Weights of a small transformer language model.
Size: 14 layers, width 192, 3 heads of 64, MLP 512 GeGLU, 6.68M parameters.
Architecture: learned positions, biases, tied embeddings.
MLP neurons of a small language model. Each row is named by its layer, matrix (gate and up: input weights) and neuron, and shows model dimensions 80-143. Each number is 128 + 24 x the weight over its row's rms, rounded and kept within 0 to 255. A neuron's up and down rows have the sign that makes its largest values positive.
Before each neuron's rows, "fires in" lists the words (lower case) most often at its 100 highest values on Wikipedia text that the model never trained on.

fires in: "states", "germany", "army", "russian", "austrian"
L6.gate110 [150 142 114 125 119 113 130 129 180 107 139 176 124 117 105 140 126 113 139 112 134 110 106 121 121 131 141 117 147 128 121 104 101 117 133  97  64 115 130 129 134 145 120 146 132 123 114 170 128 158 129 171 147 124 141 143 110 153 113  92 110 119 140 136]
L6.up110 [126 148 121 168  94 100  98 139 154 161  84 103 161 136 161 132 127 176  98  93  99  85 137 147 122 122 111 117 173 110 126 153 130 129 133 130 126  68 114 134 178 121 153 142  73 105 160 119 121 124  93 118 160 113 147 117 115 142 124 120  78 158 126 104]

fires in: "for", "median", "an", "by", "american", "forest"
L2.gate432 [ 81 132 130 125 132 150 122 129 172 159 114 119 109 134 109 134 142 129 103 118 126 171 145 101 147 178 108  79 163 108 148  99 148  90 147 179 137 125 141 103 121  93 158 136 121 124  99 147 107 137 111 137 135 142 116 122  86 149 143 130 137 110 163 106]
L2.up432 [136 122  94  83  99  87  89  71 143 142 136 173 142 132 158 140 104 142 174 132 131 111 120 104 118 105 111 175 118  85 126 157 119 163 151 126 148  93 129 135 130 117 141 129  88 107 139 124 108 107  69 134 119 119 155 139 117 154 132  97 106 154 171 123]

fires in: "company", "group", "album", "band", "species"
L2.gate165 [141  84 118  97 117  87 123 124 138 102 126 129 104 125 121 167 113 145 127  99 152 108  88 146 123 131 120 120 168 174 142 101 140  90 130 194 136 106 138 150 160 116 149 133 110 119 101 149 119 112 165 112 140 113 118 118  90 157 126 108 186 123 126 162]
L2.up165 [175 134 110 115  75 126 136 114 116 134 148 116 104 113 144 117 116 136 101 100 184  96 138 128 126  99 151 106 124 125 161 140 156 124 142 138 114 127 123 140 139 112 129 124 108 123  99 139 136 113 113 121 120 120 131 175  81 174 135 177 131 117  99 163]

fires in: "over", "out", "outside", "outbreak"
L2.gate211 [145 150 159 121 112 161 101 147 112 112 158 146  90 130 135 108 124  93 113  99 173 101 118  74 121 115 117 109 158 124 133 139 152  97 100 118 113 104 144 182 164 155 135 127 122 105 172 124 112 136 105 120 130  98 146 113 138 131 171 134 152 122 120  91]
L2.up211 [176 123 147  92  82 174 117 160 105 118 116 133 129 157 151 120  96 145 106 114 140  82 139  67 148 131  72 126 132 135 152  66 110 160 111 125 152 112 150 152 140 119 152 154 144 147 135 109 137  89 116 113  96 117 124 140 142 115 101 114 134 136 106 163]

fires in: "from", "during", "across", "featuring"
L2.gate488 [111 110 137  88 108 157 134 114 152 163  87 111 110 144 149 101 121 116 121 108 150 143  90 163 133 160 117 129 160  89 135 100 144 135 106 168 117 106 137 136 101 128 149 170 141 104 146  96 121  93  92  85 171 114 157 134 130 117 137  96 148  94 132 149]
L2.up488 [100 120 148  91 167  99 127 112 137 143 141 110 120 147 157 125 103 143 171 100 138 119 127  92 133 128 120 152 144  84 110 156 148 112 153 158 135 125 130  95 131 101 152 152 127 121  92 101 111 134  88 121 139  95 177 149 136  97 140 116 156 127 136 126]

fires in: "of", "include", "became", "made"
L6.gate111 [114 139 155 145 160 106 136 115 129 107 148 157 111 133 155  99 149  88  99  96 114 113  91 118 132 132 142 139  86 157 100 146 111 143 163 127 170 122 149 129 118 147  70 166 120 134 168 119 139 127 109 109 100 133 124 121 100 104 123 128 142 147 128 103]
L6.up111 [105 143 128 149 114 117 142 141 121 109 126 171 101 161 141 137 148 138  78 135 126 155 129 122  77 142 102 104 148  99 107 150 137 142  84 145  90 145 140 109 104 103 151 123 131 154 104 128  92 113 108 134 120 120  93 136 157 132 126  98 140 159 117 137]

fires in: "film", "has", "featured", "films", "featuring", "features"
L2.gate329 [149 180 102 117 111  95 111 125 147 145 127 115 126 127 138 142 115 113 122 108 145 146 114  83 157 139 171  68 113 106 148 100 150 139 133 129 102 145 176 116 129 169  89 135  84  88 143 116 141 125 166  96 142 144 104  89 127 139 138 118 132 103 122 167]
L2.up329 [160 104 103 138 122 117  99 128  96  85  76 144 124 110 181 171 110 153 134  93 161 131 118 148 100  96 134 101 155 140 115 133 152 102 129 130 105 137 141 132  78 133 118 142 106 139 128 134 109 159 153 132 120 128  73 105 110 157 129 152 152 125 156 109]

fires in: "art", "part", "artist", "museum", "artillery", "party"
L4.gate254 [161 151 131  99 147 156  85 148 157 107 155 126 128 123 119 148 109 134 124 139 131 137 143 137  85 165 105 139 120  78 148 175 163 160 142 120 148  73 130 118 141 123 113 125 109  90 151 131 120 157  99 115  77 109 111 156  90  78 148 143  95 128 171 115]
L4.up254 [180 164 154 153 140 122 142 144 134 110 139 124 125 103 107  82  86 104 134 160  68 125 147 104  99 150 135 152  98  69 118 178 126 150  54 156  88 149 150 141  62 159 151 112 142 126  95 132  97 128  77 177 178 106 106 118 107 147 161 111 124 119 132 140]

fires in: "written", "route", "committee", "wrote", "thirteen", "twelve"
L4.gate345 [166 116  95 123 127 150 144 141 138 146 123  95 104 106 111 130 133 136 116 151 134 126 149 130  88 165 134 115 117 116 118 138 189 114 159 122 140 129 134 130  90 129 117 109 142 124 155 110 138 131 151 112 146 120 103  98 141 148 141  98 134 127 163 164]
L4.up345 [170 156 101 115 105 116 136 146 103 121  66 104 132 146  84 142 144 167 137  86 115 122  91 139 123 155 107 108 126 146  94 160 162 153 127 108 144 106 125 157  97 110 117 137 124 110 136 108 131 173 147 116 124 140  81 142 151 168  96 107 152 132  98 153]